Part of a small language model's weights: vocabulary 44134.
MLP neurons of a small language model. Each row is named by its layer, matrix (gate and up: input weights) and neuron, and shows model dimensions 48-303. Each number is 500 + 50 x the weight over its row's rms, rounded and kept within 0 to 999. Numbers have three digits each. A neuron's up and down rows have the sign that makes its largest values positive.
Before each neuron's rows, "fires in" lists the words (lower case) most often at its 100 highest values on Wikipedia text that the model never trained on.

fires in: "to", "for"
L6.gate1277:555607454563427474424523494557528375466522405625500456483504494467429424486539461550484428516535482487483481472509479502450500466557434474547455435560500468436454495508512538482451437546554539573566484562535462493469541495464535492564550512534503549470446551588489548498515530513440571506529462444478519422566537546506484508574508400519429640446613499512539443487526571598482479474548519539490497452545512530453450482590469564563647506531448485461518354494474494419571550532424454499536462490437536530571520523516642460646440507528478425558482459532537538458505503529566668536475461436487550395548433539470430429377460469560526595503543554486454502479524499533453568436427519577527536562464408565460613593559531513468533555520551531452456627466469570535462459592574527
L6.up1277:408577524544442421407540582566519415538414451474535538512558420507451506362487426500509501544446506562497508553537521562496587457489618488421504460555435471541486509485457492542586643506445514534525561572483555582488547536493472421613514511384470497526593530465463570533483539551430548462523509517526458456507500435452489568524466482557448546553544466490536435546472549512503567513453479570544510395405410514520503503508454545469481563487482538534462444512579584572532491507482535497551493545463621524570526596483517480621499432529394432498435594530502506578511522547491557494465474487412436470546412514471479463416445457443466498504524574552441515529544494499532475432469536497469558590456455482449576461502570432558555616467494537489472563532536559481513474515544452

fires in: "in", "of"
L2.gate77:515577642517598398502466504477442555484496467527510478413478448467462551541549459590590435456498633609448506507562488453594458544441509399534472527473542371452471588516532533505492488533492516463443461563527524530467624553544521592512530508484544562478487454409548480514525497522480551488530477564504416594486539510499380608453517528502464481448512586461516516595439556494489462450459441543566552483461516456564486449493496475484515481570409592481493468523477410448444432496518527500471475497519386514502498496608557513467521540517424570523528467406437486443490523529485501534436582473523515572583540502532507464561585464457567585427473492435476498542489497474440477492534547501520433455535505337421584480536477509464444540441489525458438558566474468467430530412509505
L2.up77:544533555455440522521520489456435483481516476342495464521578570534522484507434506534540536487426492529427586580548470510467429554496406473579500493434543540544418509434497536434601469470470535418512436476549517471593491440514551433551446505550462451502461506447601558514431540446504529474450488529523473534354628459431481498438474396387479466479466481428537588512512425470584569528432453440481563434486506490513474494494613510526546509523527499512410496486440418495444512484591496525536506511546521490540542473518478428456536515586468442486467475522605438476515517509456528481477435491466488521529477500517537495547396475444556482487407464435598397483489486595477568468470483531555498505561491483432496469613561465512521435552427450535524524451447539489429461442425539

fires in: "but", "and", "however", "the"
L2.gate1011:509506482448452447424523643486474579411526504506475544556475526437460472462528426496497579536518486564556472391594471558498509509530402444541541413452485538450463564515471469525450564433587460497508519500482473499473417536552613396513423455489484541524486441494411570434538527557517454541568464481410429561502464530456564510528512516514481500464605493453369505505527543431514569549482552446464400474469590558487496456537490531563523545496436437547469510510514455472476515492453560545547443526492496505443488482555434470549497445396496471472531613490560544448449503463644491495526532472507584511430495454430505542516512553539535511520496502479594522421486431542498508472465654571537490522468487502493498479443509570543464462539551418492569426472476483573545551583461536
L2.up1011:476525490423438476491524493522523516466603429410531566475527537411471499587464398477407574523504513578427505416588463477502495483517511565534442474378536490462526550478554523480425506503576566482564476472366612565482435495642575523545438445497461537485539488474405463491547511565541431472558435484498382491486451497459552540562549537520474480480545516504454432484456514446465495449503494491458459517486549562437430479530525495478477519477560469573407451541546442467427509486461478504497482568440419498485481433470526549560511417490447481435541525490476489472497506523558472501426550515516486598480460519438505510513439560525546459467468500496532501460444463458527497457521481447496484513467523436488466446437513607539538568429511460431490447508543467516496480634479553

fires in: "all", "many", "several", "any", "some"
L3.gate457:431507467480559471531458565529412477494511524573414578543497451493581496443468548481521540511506408532505527567388548493545561396485504484555569544425419482438472464524484401556504489476472521531472556511511489471534457414485543537517501468514509442497368543512444440431541499489565474540406444467495461518535489453526432436412487496501506532512551541501505522515453510442526543445524532558507510552521474439507521447527479480474492617565553447605541387558487585520519493474472523503567544543426458576482392516506388504428475436510463408531508435533538574467477581565413392422511468423517407593442498495449504533474494435492493467489495505527522538501501568446450614593466524466479458568462535414532507451486459504464525485519444502569547417614500402426486447463443438
L3.up457:435430487467482526533475480494432498482531387483533527535587504400478429467511557454549501458477418524515565558416592507462501534453503519538540477336475541516393551531510551510396484441470452491491469371545529532594394494518478466503440490518527481490532526512474441528480488491497568515469596461495453503544510521564521433522507523472530540532488504481470516493487526467523427434514387530532546417385580461480489500444451498452516472535525543476510465469518466419469471479455494453531482550417514602619458558523496470432598504511511495430506589451400579581487498501470522606485488549571525515515462446546374539459538516573446469478624575504556518481530547435449503458474441468432502560489405478498501448539611467563403475530523443569527454550538461517485525504472481

fires in: "of", "music", "his", "too", "its"
L3.gate758:436472440550458509486460437539501558561487535464493470501415537504477533507527541504454384505527453501487555445472459523627517462624550452512494478528581443436495471529456467536536494506523485568503595452458482512472448493464508527489449428459433484474495481422580501491560564508501467508510443445491495490534430511590504481476552504512463532610562547430559449445442557480464595442489468488500496557437502424498475565514403564489463483470439438505478516499460533446500501525551539551521583428560449573539500513556513561532496535551449502489498577446551511507594519546529505518403594595566512515384561612448501486489501452472550595528496531520478473441511492477512474466420495612459482490491498509658463540535465508505510502541559555549516468527579504522516432459406570
L3.up758:608505527521521496439560429538411538505434551508513479531405491626508378489553452614440372509571470428500488501451486466400565394511406391550416572536539418493533464541476590481518472486490466460569570440434506529524495551496475531417482447542459485524558525467563462473435486610502492494457472492505512525509480532494415522474441468516490514600523432445558443457463558465518536450527536490548480515482546479516501552373522479604497463475522422521499529515501471451548513466548590511460390399444509560583522437562456474495434592502465525436502450475515545440461509452476532567438535529483462535564546566479519530543497526622536515460339571470516446464526566448494500426541529528402449427557585462454481530494499515387508493493464447552521568511468556493478552490533543

fires in: "his", "of", "average"
L3.gate1129:568431497523429491461527597476570575491506456395570624633504459557505518458544524494488490541568489485484641486531528603580494492503499519460494495602489464520477474512438493613510441485497433484507478479622498430485587546516515546513493512527545418446428539551547481431535457488441518490530544445587609608568456482526422392510590562449544466533377529481484435466428416595537518482494469443501502576510542544407474518427446493536500533532567471493518521568503556508494534519429496467497483406397506512512563377434501448484458461498463448523489594430531531552510410504490420455610543498522590373466467491536533372379492468548555574526582553449494449487592542575359573569544556468522435507528514523528506525514506462513416513497435457421524426455514624563494446599498457
L3.up1129:564442516480490493602489550531516466477506460433481507549480469455489484506551465416420388371652571558538508491485500456619411471443516427611533553474537480485507433462440611518468487526461537484487535507631490523522598449552489484462521531497498525486496511448410594532474466566368443417517541536493403548524447499529453477547523538409488423442495596529464420431487438588535513467537486449460449557371486571446532509474455462501531387468460519588487439483459487468506528456527483518555533499449493463565443425487524420633450512443569535475471449463442408453604445522631496513521489516417559582531434479529474568362484477594507573478490465580545496478559525482430581570437559575483519413533508485465442471495587428519537423477506395436491560498578538527535554527539521

fires in: "of", "for", "grand", "as", "9"
L2.gate773:428492481486401517528466483484440477505525587512366490549522457516449540478537523524471438459516487476438513536430589459541536498455494500511541471546437584564475600541496561508588503535475484481515469493543496487445494509564408531446525555453481473500479505534519468597564488441542460562493561595548481509533397612509553485545492560462559496487470535479434438535539437550549478577516521405491510583523505398516550535379546528491458458567496511544589502530429466560526398443480525503559418507507470600587572460476449404450532562461587575574536503513463425570464510445522464440435437594521475541484480517539453590504501517358461488493525484449589504501517545514448441486485596495546519486614515521503505480469513442559526414503416415526487460417449522519528487479481441
L2.up773:448450445478451495489480444461490480406430529472419443400495452425491419514544451543459589453455524546492458531506549406561458587509473524481470495531374570493534562520554506482507424536391549492551463452535466537465522477540444559512503462536501506511503558578520490543522548504568534519566505539554415505527428514530476578491560565497450538486539463551525486540466435523599521490540534453572541551495519538465556472431488434390457512525456546575409348444465532545509475468511468496493460585503467482525599487455427381494521510602445535556498479546524430472491488446449506504441507608505427555462509453477437529533433462480470461459547523510443504474537565547553436470578608489475455516501499435484483445432533515624570460551427486448518491429453533430466512432470468

fires in: "of", "to", "28"
L3.gate941:449597482499549489533528469465468437460545441523588456460380540512487482525498535575511475500484430547537536484448506556525452565535449510444527439538469481396468496527515498411497413563521455447447462503494550524558500453522579527507478449512464487489509434463553518408489491493476532479475562550451509555425513564453590487511576545477553430470486598501489573448536504596489477442474479483505495510562516417411427565482505542477385578426494500629495525495436441384513520478552438503567516541409535481499510524459477564503491541477516553527551553543476522484471495520499570518455515535457378550481576523435498520535504488486440530503509471487428508493516560475472480486491521533477509466532438519386457500415559493421459561467527514498488543460525521512518541548511425
L3.up941:503505412466494472566488476518581526604548574473473480510431537517481480463507426470528554575491588455440477538533453521531458536509493462501440591499523444497670530552541564551491515458428485508478530450503549445507512430527505510436484566582520435535521473517497589503536555561509520504593441428518513540600468514401479460462435403497544594503617405483478455503475542485521490476506479459586590495489496417468488508509511484516535505525486496441480517432458549499593435536470572434579415539479477480545571515513550461459438493503515435550650400537528485476551454533471559471606445500480531435446531422594472490422452419449467495516459440476459528605456583580583421509467562538420493586565538514463463487412500597485451480515440569496446535507481448474467564487480504

fires in: "of", "from", "republican"
L3.gate145:496516518463508575508519511513442488565490516575510480609485500451484504397594486460509456527559448488485476527456471434574453505498463506484519479506523486499472460572413554594506584580463533549534475473425479482459483535546468529429476546469526575483531562478452512439511590528465569485540497492472438545505569517444509471465453471520513568492543565525495448440455588495504548518460633493495429429505393520527508485548379507492600388525465453500565452497443466559495546491442395470450444418545456488500489507502586593538552584490482564528540580368465494572451559523423478490571535560501472496500511571459545445508444530508456511514489463444522486455512470492537530579462537544504553419586557478502473509585501474441532554416544500487478588537452538567483471401438419
L3.up145:524541506470559509599514456569457497612480550532519374471507526475553450488551549546513398516542517471571496515491564484582488462510414539471465465534512534543482486555547544475513494557472544573512468469491438546515445528500555453424555457473552515479490476556435550501523527511476537618522520465525451487468538495511465525481515539475524459483506462550559511543408499503538590456567523483448427539537563585454478474509496479625518424495432505484447516500497428543491547487509434467468467502555360544545554407549507419444485503516444494464535530501498436445521527581471473524578505523513434546441508541461472429497490512501529463489534460506452470478476533556563563496482498506474546503592517427499445551525499501477545553485522474536413430541527486396398494426467471

fires in: "of", "its"
L2.gate131:521548515515457499456520542457421538476382445427583569515471497422505483505536531407487438481565475559483557587402540575447463560459525429496533478608464511512569551494441577520553471528418501536507479473571474496559564477540467532452462542503490467511442523568571532521562498489556567470510589431497455503594479562515464516435521525433567424508410460483451507483474563503553474543600424431548466493473546451461407504523454596567449500454483455552579583497508412510576456542468386426430517552451533552629586441478483547478425526506431453525480469406530532425467574563561437529492475559438491493502485405446452463459500522407440441487456441466520584406640522507509446457420527555458521568552512484500536593439470500494511591510528498548497522429433579577546531527469457
L2.up131:545603474501503477564537499592499543427476524448598400453471543464526403549556426463515420447532523514572500457388477449632525447543555435551497519548428548554583608537507581478462384441512466555491532537541584581500554468504433584508427471494608435543515572540558543558471525506538544507522507491568433578541452514525476597427563490488460540537452436561446466476491541459491504500540546539551454500542592481531394469504403436529467495488484511507466424382477410566645515518505463488551545467467506511555521524534547489466569439480399529441505406541533524485474427476587460505474519553489395508563525457470414459557451518503487438469531457416488558435509487524494479467548519530375542500510490506472494548435527439490510510446472452588447584484533556440533523482459423

fires in: "of", "for"
L2.gate1453:495525575493476497522517463526496461450586486497403488435493476535509536545565466560568564454410520526501509546469513512518557570553547483489501546508431518539494586531562529417496458546485524508476403467559492603444521550625538524532538444537436618489418524457469540545527475492547461424479407446531426474457521473454479529504548485544556469555468546478533540579378503430539454493469389510468448584529575451538531471471494416484526471410505578507420392472440473557501466537491469496433424521569575540587502460482471503471552519452430414481567580451441452500447444433574538557407512527497412562549515469461546538478504510565556594407472545533448472464485482468571455535462593481534499462554464374562413437477526541438594570580448458497472604520496522459527467446431506
L2.up1453:571512480566456549545432419391629573501454514461427428508434505499491519455428513426481474509505505457466517520481514576428568478408528529508477559450515526499513510467536457496588354583590437591437507468521451463548409476466373585486428487467570458492537497454503561412549496489513447537552501488578430501466420385509438495508514545519529531513456502563528570478494501540559601550471477439519473543530522426453452506517490481464569495434556476475562483500491451585513519540532559562459470409409573556566499499577493416492461517572494431453547513520461518450434475405531549503501487537452573515474446591509495422486503461499557507482528562517441511518508385530498527537455388415481452485481485526348546582481565531416511413519529549500521507444456572531515521403542501

fires in: "of", "für", "pro", "und", "des", "international"
L3.gate788:532479510523453536440508477490482526619462476504500511529532521560452454418536491467536542569484477541525453443483587580556531617557521501501599508511508501561532519523439551529533472459530490522543542410512443525511596426592467462549421404513482453460466488529489509480463510497518499469494498454458545415457386423524539442524480550544436473391545451646508475543502468479561509553551598519562541451485549482455551582491545497516451492421595421444542467547439452551493492558497509463376489418520535565517478471577525488498408588532407504565598491468522486429462555518557607411404483475571470521532497507513616497515504484516497420496540481511510462470578468552538423498404509545551534519504453445469402577484648522422426482545552420460535500400486536602514451494444503
L3.up788:520577541446498552388587392456506414464540467549544487505534430570517446525636523535531461551506536436583542503568504478591605548642540507510511461530502508469485560518492523484436448506460432511462484466542445545546497490571468455459459410494466546449396476475469538489465475461558532508478534554482572572465455507474534521541497577520571444527481429526475527519530524575442535540489548483473560486481606541463526656462510427529482499494438454446480482463388509545508513534500489437412518565454542478575518519560502507451505519472450528537558456476453497440554538476511526433403596523522522537572525502491507548540545532591516590598482429541479458454584506499474469416475518583434516497506510411507356531501542517506484505545507531377538498532473546562508498547480503

fires in: "the", "general", "august", "as", "september", "october"
L2.gate1147:478419447414387438522513561487470610527483534506473554554494558433500527431462414467525487482605503495512490581479451472484617451503461504475505495424508496511513447526491562540535547474493478521452527527505471404552495478455544361565538566532504563537485462478427481462505557510425492387461416620533559561445540528556490488477530443476467523480543529573452525426523450398467524462524477530530441509411396536482517456549464506389502507490593366510508580586417496539502565493426518520489527496541536444442441606472420499503494489494451515483450541408470549542471532499500557428540525557481450477548458488476557489510539484449399385392454384536486477411525520541489537519485507543536490569455565463483539469494529503516437559521510477467427422410557511490522485551501505
L2.up1147:491509459482386527517507449542494561472501489544537480413533574516595509488519416513499563423536608470468541562488432428474543457384508562511453493353532505465464484523502552513534494454512499471541609379483520451408475549496565390518558524482421493493591428369472518486489591511497446463438444603434571501466488511488519541489445465497437417515603556496518510542574552448439554401472489553566441552544394497562483409528566521365477576415551515507529533481526465456542550517467485497410521471539435442431448545460436485519551442508477553407510507503457560556486537504460508504510506510518502479529598487426578465560586554464482413414464538614546565486432446573454449471498453489487490471437477467521532487467500548523502566494496459489497419429489460380577543532495549

fires in: "only", "several", "numerous", "many", "primarily", "january"
L2.gate1080:529496418603439524557423541420474412558420492528569520482617444549489504512442470484620567521428497518486517582508567458474499489552515515579342461460505473422434506529546482528565533471500499465568414528486528492435501515481528430467473515514433479479509498540527549387507537440498473496468381560470464505539480445488535500492436451467606426546475457507538494475506399494571535621531585538452476460480445498488517540545511473507514587515555475393448468533500496576561554533526489516515559489436560506499554482426542453524523561431523448596476497422525455599572527465382462465484475494579500338527503399481453567463502499418548469444503514520457567459531613503524518508462524540512456523518483499493535515545532466523470490482582540471410491493548437541512464428421492
L2.up1080:393583514465572491600425453472470552427626452502531482475528536463587430584441454486506564539497639533498565498547516526540547477535539500547376545472494463407522488544533586468394510560475580541527542446548628490499616478554473513545433468450454459477559497496521498498485578493530524498425541486515430529551516547443381447555520463476471518482510476570486409573523492486524466504558475557492458461410576475550505515452483469602467525421526493446545470499575506517579509522483431427497491561485417548525497464449455511494547414535482515527516460469418523411493502512577519487396446542539548583486493461512407555479519432421467597515521488437529449467529509427558502475559595422399516517444545417557421483428548461530478562492522460531445540581588463493555480432444478

fires in: "of"
L3.gate527:507490599536559484495577476478394588483439519485464450386551515539514339536596483571524498562536514455446410418504473449584424551548462548480467600517450546539546482510449608468473507409532523500500572480547593529499603545449585568412518509473501485516515519439495517529535474517478484493478429531583478659492524574466398534487512506526484571496543394558406421524537511490515533483480513466396542535416522534520515550479523477455552470542503531556490530545437528367521565451486667550512514516522520506484551488445454521569474536472509479557491523517462424454459512425484457489418583461413451433563552549559420516547575476495476502498466587500531445545539485437558508452565478459493485447520509478530420494533607502546490478609542443543493447496494496417501497491488622
L3.up527:617532501485404474475502546449481485514544569490467435547437480535497601475403473499549470446503531416528665564561517559481467542362397460486439503519563550448517557511479476529511525591438603435452616482525437450599567549499484590476431552650543458478499507463546521484468524565416482556439508381592485537474414508512503469489539497502554425489507558474589475499540519507486519470473447555608437455579558455501500407436498542591503442513496470542422535460527516462533491459542480451460531504530535380530479485497523467467480563507447532511448379430488438597422566552504482536522522533512501481439541458569646471550406505442484533425459524553529403568517460539563534461520426518450489566619596360473550425517556442592442606469426505444509416541475493479492532517578444

fires in: "for"
L2.gate205:462462519453522406485534412496584462548493511557509514384472488468487408571463405529492487572550628518535559542483417455529626575519462603527440505494507568480525535445567571400514556544420505535467496572628604520439551501496567521507542413491515541546392508545489562509490512467516448532586466485523441493422520573501508527555406515514570557468529499550425502520418489617475494523477447441528481510487485493503481531495416507531575503540440493559551504490598497496495548479550452460531526536474491497462594516510603522516500493504544556457421515554506534559496492478464590500480536494564465515532437507517388555496465447508410557557489529388507529539556425555520594513511496538492501432494535498516543486473532474511538377465432604453416416473567502422577469564474536
L2.up205:524551443505460559452486550445516457485422488502576456430455524538545476415470481527540596562497507376546442477512531558492544404508506470481520441475491433497480490491548581490477526530609552484444576633519574481472444587551502573497509591573494481458572572510503418533480660553482512472556568485391504507506416462626492595462490441408542532531474520542512536508520476549522541488430426391613492403537466568428596394467487464522426501498518397446521468394514560544584517498522397479530463465474446525524477596476583508474476470469436487453531570500489497540458494639543520578488510547439435477424581644402571629530501533554485465583578467509509565413461538463489490420505450511437468459463468505546443558476511493485550528415404511554449497477504524515525526414599584

fires in: "under", "about", "c", "around", "before", "between"
L7.gate1058:583592522630406485442527422533554584531486572566523528544482581542454512513512457505468548505480573480530428524431507512522519466496433507572493509413538550428506460552497380546481523505517443516575480546427458507445439574448513519402497460461496453522548439469477494533520379575641454537522453446523460556496492525471491630536465523492480563557529608485544416480527568531518459387423468457491548511476518573471559527563418538553513480462559488442561537537556548536419552517510581488505562480493503576435474495543530464585578540572532460557641547517457414614480462462539564478453508565440516469542544513501539574507552570509555529615503461443462519428563425568624501420571480425502509501554557581498518469409589468504545497467472434516477464489425379510540488505497444
L7.up1058:561507434573435480405505503459504469513474416581500442458482506561460470447416462476515409499527530634536445504468494511468504475531506503497484563487499443426478409508420496548509488522429428454455399476440453453400449519456525464522571539417578504500533501480532464429533502547549550481480480403514530460524573463497468533537573520538467441601583480532425540512439466509431450499520487535550476545465474500572440571482554544541557570559581555521435486471469516427477558457507499483448476520548444532553505515618556513435466562475492439407541617548526535480585402398511492487472506512472574462524608436611480526481406480582438511526543566429578489575564485569563486480521454504542450436465449585445618509480460463454490502520529515591514536522489521512503544452523405

fires in: "and"
L3.gate119:434461525432527543587488415532544464540499462531547487480453520436462502546409587442485424468484513503497534495509530508507522407435552509546592602493456380518472615450533441443556518526555399503443457502572442541463415558527454502527448336424450565462511454489469510438486516416495544536545550450474372446432534468528428505455518528470457490464418487437540505540515490543576504527489416490432470498497501529439561487514523447491528555482529563524478503508513454456476423513484465411527463557545428524527442506472562463459409420591478562523405487518542553443471505495557548552498503522567487551625446507590473465443469480517518582542543478463515416598440464481512396514486553478516533457545485508453460474587533449535604502515442580478486530527516551509449537486478509
L3.up119:447505567534561544533517519589554441492479507586510518486521444467534664592506502520560447652481500526521504466491533508596384501527502577459536519491598458519560488466494515463502581503519522552421529525477554554602386540537440422543536511449363535512606479537494493558558420457504441479462598521464473508629488436473587443505425504464445613557572505400482422517551487494380458460410518581476494598442527512510481523522512531501596552433494455412546542445526460518510481499488511495491473540418558561429478484591489445489547475534477519464598552627444480527556549536523477504502470577442503459467568475518543505464503523578529492486582494540480450425524466430430476516467435494429481443466525415466600565453458474481451455499472479513564501476568476528509496498469528

fires in: "had", "and", "began"
L3.gate608:530554530515541514513558459417492454539482513537542438446496490513443605520526591470483553532498541505401547613537441487460488549536488499508536568562479489452528493528454488466552539470551390471506471576588449524418483497648540417490446541477421520547504498571505429580543472457479516442470464440440558552547529463517401472527500619534589468543446489561419491537535538522518442457513516423484541521605479523483498458477590473430480453527552433608568530489567435513533579385499485445460481504558486499496550484478550524493497557530408542479421529443480594518539494496417472499421471386563537416539484404446461510542542562619520464428555497420604576484529513516477517460531500539606479520495478534521432506511481500481492498535436447543403541473519499527528513510473470
L3.up608:542461483483527496503490479474528496528439547491422520511438477483521505467634521523525482596382472628468514521491541540492489464501495564501576480571422451544422509462412533556484590474440449460441415490525555587575367559462439449531508416440504500480508463460550499403513533516530449413474509502515350438456566561522459537461512486504491514524506561458450534509477466521418533500560544563443535498487504417538578423446510488551457486453394515513550552428532519582418486582492529561527525538518469455487472522581533525501451524470459519454474506558468465523521572586579430559515515547536637560516468551465515510421575523474416564536487497507623472427490475496487447484457544511515505457520468472576563512466416514482457437517479500477512551490465530548621514376589485

fires in: "of", "in"
L3.gate929:560384507542567554498455503429524491542530532490476530601510499546480571493542597465558454506464575535493545547575492531453543544462578515484575499528519535518528606432425498546511449520485525468478461455614520522502469473458492469501410488554489463504482464478535489526511543472473492434547515514580543532494435434585528496439548403540579514512536516491463432502589498474481527538546464435540482537594501513550538589531371446450507415537463537506566515531474473467549603522489546559512426443451534560534507547591525492535490570510519475555546465591457495485464533410543493548458468508498479452506536448596493446463435460452366525548472558483477439398516565523531432431468546553514588452547466493522383476481604510590506426507479566467474449475539520529544501396444530
L3.up929:473488499503457457509437415490468472487516533576559475492389482473508602440569490465511486485514605379473569481525438484556515534559580518455550478582501422472446571424456522486549444458453525601419427525494441447558498521581479506490497359583438457512522461544440483568451530480540462442519586501489428569559520481606416523531555544570519543416581515589510507545428433603558556576507530543452481469494485505495483591425462520474496415519485576508542440565415451374439483561521543517540441544519447521508412519497449546526422543486439603378476573504410445440542529532516523502413521440608435523527484528541472540508458458550546582463539552502458529567543518514510433553473479525472520497582452425464449427526526469548432457529473470518474533637479505462471572493473457

fires in: "the", "general", "this", "in"
L2.gate133:540440558483500498503531473416470577602509497472522554564530485459505538528418501408484500512495563547546594465539539428565447434500495506504499421473492480458464493447432516551514455435515503562605491505513521505410500565431494500515613588575509517499425494375483502390482549467481510476526567457487512543568574462478585423483571376481519520515464553541416570484554551477486585482476492575509462606560464479423487542500545517509576384439580576463510428437485529441562558390477554450534526559479476508568533574525545498605505441501503428439535470510575529503472546513485492456438569510494447627325455502596483529446501574496504498460491451544479416556551454468367530401495469433595535505436469479534495499548523413552477596536508501475490488441502567510496530449508458
L2.up133:486497509544373475575538586530520553567481494626560537503535512452522531453495559497449447487476503554364444488513523443415501531501495393462551515505466488467518457611519498567515572554483405472479530548417429498533438553514521501532415578454492513518487482443484480465503482579463553440479471532450526501461493554479549490463480473428523504569475638456585551458493585529471436513506514388549487501452427553495522473543499572475536498510509426513527517486543512510507486543453532483506541414431471416488388512495489472498524543547542500481409400519523533449428615566394483501563434431487514360500546506500506491431467413462493464524533529563581506481402479530480496517517568519495594562462547566509426529491473549560497497490452479521531493543423458512482517483542542

fires in: "of"
L2.gate681:530566455417563507561531445420605473507537501483497405408573514458548531628484494477616571531524633501587523463522507491541496564492474537578525544475498591440464623457554627460422505579490506511566582451452591598529546518543508482637453414460526502454556504499402521518505509507513522500495392473536476597431520548497401543491463558624505518487482442546539415516408547516498490526596346489532473490559469513503537392513573483526418427483516504563438520426524406510555478468525495487529454462548461501507606442492510490404473444489479501488588526535538490462513497438567538519457468511530474532526553525562388474637497538556452539405479554490460411502493521463534512545496536428401510510500480421525449478540518462539554533554550472488469528568491458415521506545474482
L2.up681:606628548529517470541541532490468461525443470509465428480508564581466583419408519500475437489488576414457480481449505499570517533469492571607560473496450460598534497532537464488535409398459446480416589569485471472505469486406570507526467484541409472536554466513532477466525529497456576504514578562491497484480422541445455480432492448449462459563521542448557570531533518476513545479511457446499514447561531509521487540423547498576582495541613591525488599585555493557578436462541496478510534514432472474465469449510454538401441576431639539543476403580389475492466506502520473502480527500501509434446536571629476534454513521352490486518505471472504448467469485553491612376476490477474522593520596432467497497432562542578525433438395532550534458441447420507460471458525628

fires in: "the", "it", "however", "but", "before"
L3.gate1127:451487523495458491506460550693511530506446525492528601564499462411465499441532441455509487509512563468482452524550415377339570479582441435510518401462546403455464483497480508550475565479489453649490505457461467438466575581380366486545476571567493530464511540455414479502539484567456485493463414504455418488603520504544508469517489518499523468454476555568548521436467503547518529460488547434500375501502466509515521443501436489466515583506600514478470390525557595536512494554481574478603480563458510689470502484613485508483449440513414561415489489532511471458476382560470496503457514479579549466478383554459537491499430447554474512476578395428469552504551415494584574571458588536451472526442482514475492476446388517536438467465433457496477509533507561526481469412459508
L3.up1127:540495462558502446483530527442498482451513419379523495490367494503493431528542592411414563505567468502522517488502511589498482473455485576454539497536440426552540469504505554442514474541513516533445482475494467576640455465422460510508429549519523461464549416458441476438507451431448555466451447553465425439511482545482553427515500569578513500430606501577469507575433527536547496543520506478542550474459461464443453493454494505494511439505532495514468555510499383516398467474460550510440473489508471489519418462499555477607506552551386523486552527448539546467548546522487445461483464576541472558535528469392525468508493484448510523503558499528503537515496538477550509348607526540461544459458494556552487521539477574540454423463518566490541537487596501566594508444529560

fires in: "a", "six", "four", "two"
L3.gate625:418553499540506464495500513564514486507581524468565453517409453503523421534572596506388448476531462446490548427603516443457478463419465468467482448446493571528456492507449463510530573512580483506473569508538453444521509442510527478444483577516432456548462455545518467421503550608470558503517470499509581408476522517541499545496545509527598534524537562405558527446515481436502493449471498531511502400484489472516473483534518478476500515438493522532476489437470498486421464439500519418559517607545507518434448406478456492504477417605518472569548580458427535554503529385412461488494446489487507478533527533464540484411430533557568517489441581498433534499518520494466436599542464487500450497455510558515462489532481480364434443498380555548488481514492552460499389614501544
L3.up625:504505460428489488457530427632537467515560483466433510583578517449555485395451510599612465526506518468601601473463419427434480412509536550463571473517446500524545567476414469553505540512438480507575566581506492506507504527571539426456539583546511456489595474428522498539494504546567519558566522586552491579463406493363504469502491484467501516552475561532553456464534514485428496547441528505568541546506487546467511494438460531505454517524566521517484392444591575489576490549457512397402508492535528492481490505538481485559455582518512456591530438495619454409448449481549388431522542523459535579463483434638494481436538424509574535490471603510495512587477474450562492464392472467554502622526449335437610498453551492511548446545482419549375470481530562528477454580501463

fires in: "and"
L2.gate276:513569447480570521547547548537467458512464541501490518498496453468491501524583511522490387431511489540438504502405437541558390516426525483546385639550468529464444577485427530485521468411546506467501523519405504585497439497548491437528514481483491566457497567348483453539491464475502498538488449482516507520441529441575443631572434536483536475556493465468553457453426552492463433544543486537432547517469482496532452429528523457423496480455498555639499591531507445543495547449479571443323536501532423441570477394487531530439486433478448501534525593529446461575513498425602583519446437489676577480473518565440514568521451500550555499517463617391542435563461456509603415472616497550543536483444592401507473495553469425427574450419436560461511492435543472536452500546443586
L2.up276:408477428564539397492533536512512461500355620527550449557390422465505530592406548546454534402470488435472499464564599502579567476474472513510494493517501521544437510502496450519522425582480486561471546471548442532515561532483498430538488570523576483495528505600518580485423532485423513531487456606465481549587416526519537427435518577495520531518501391471553536495442612513477486515501527509486581537499518509474509423469580505535483419398470497518381472534560487547465455575464509553464551492481487447503527399488434565470540451503422529490486420555522548492530542582494506496423514479522551498525476466573412435495455583538444505474488454483601506438456542467439534567457485550465477536534517421593546545478460462414462561517408550491458571496570492516445525435560527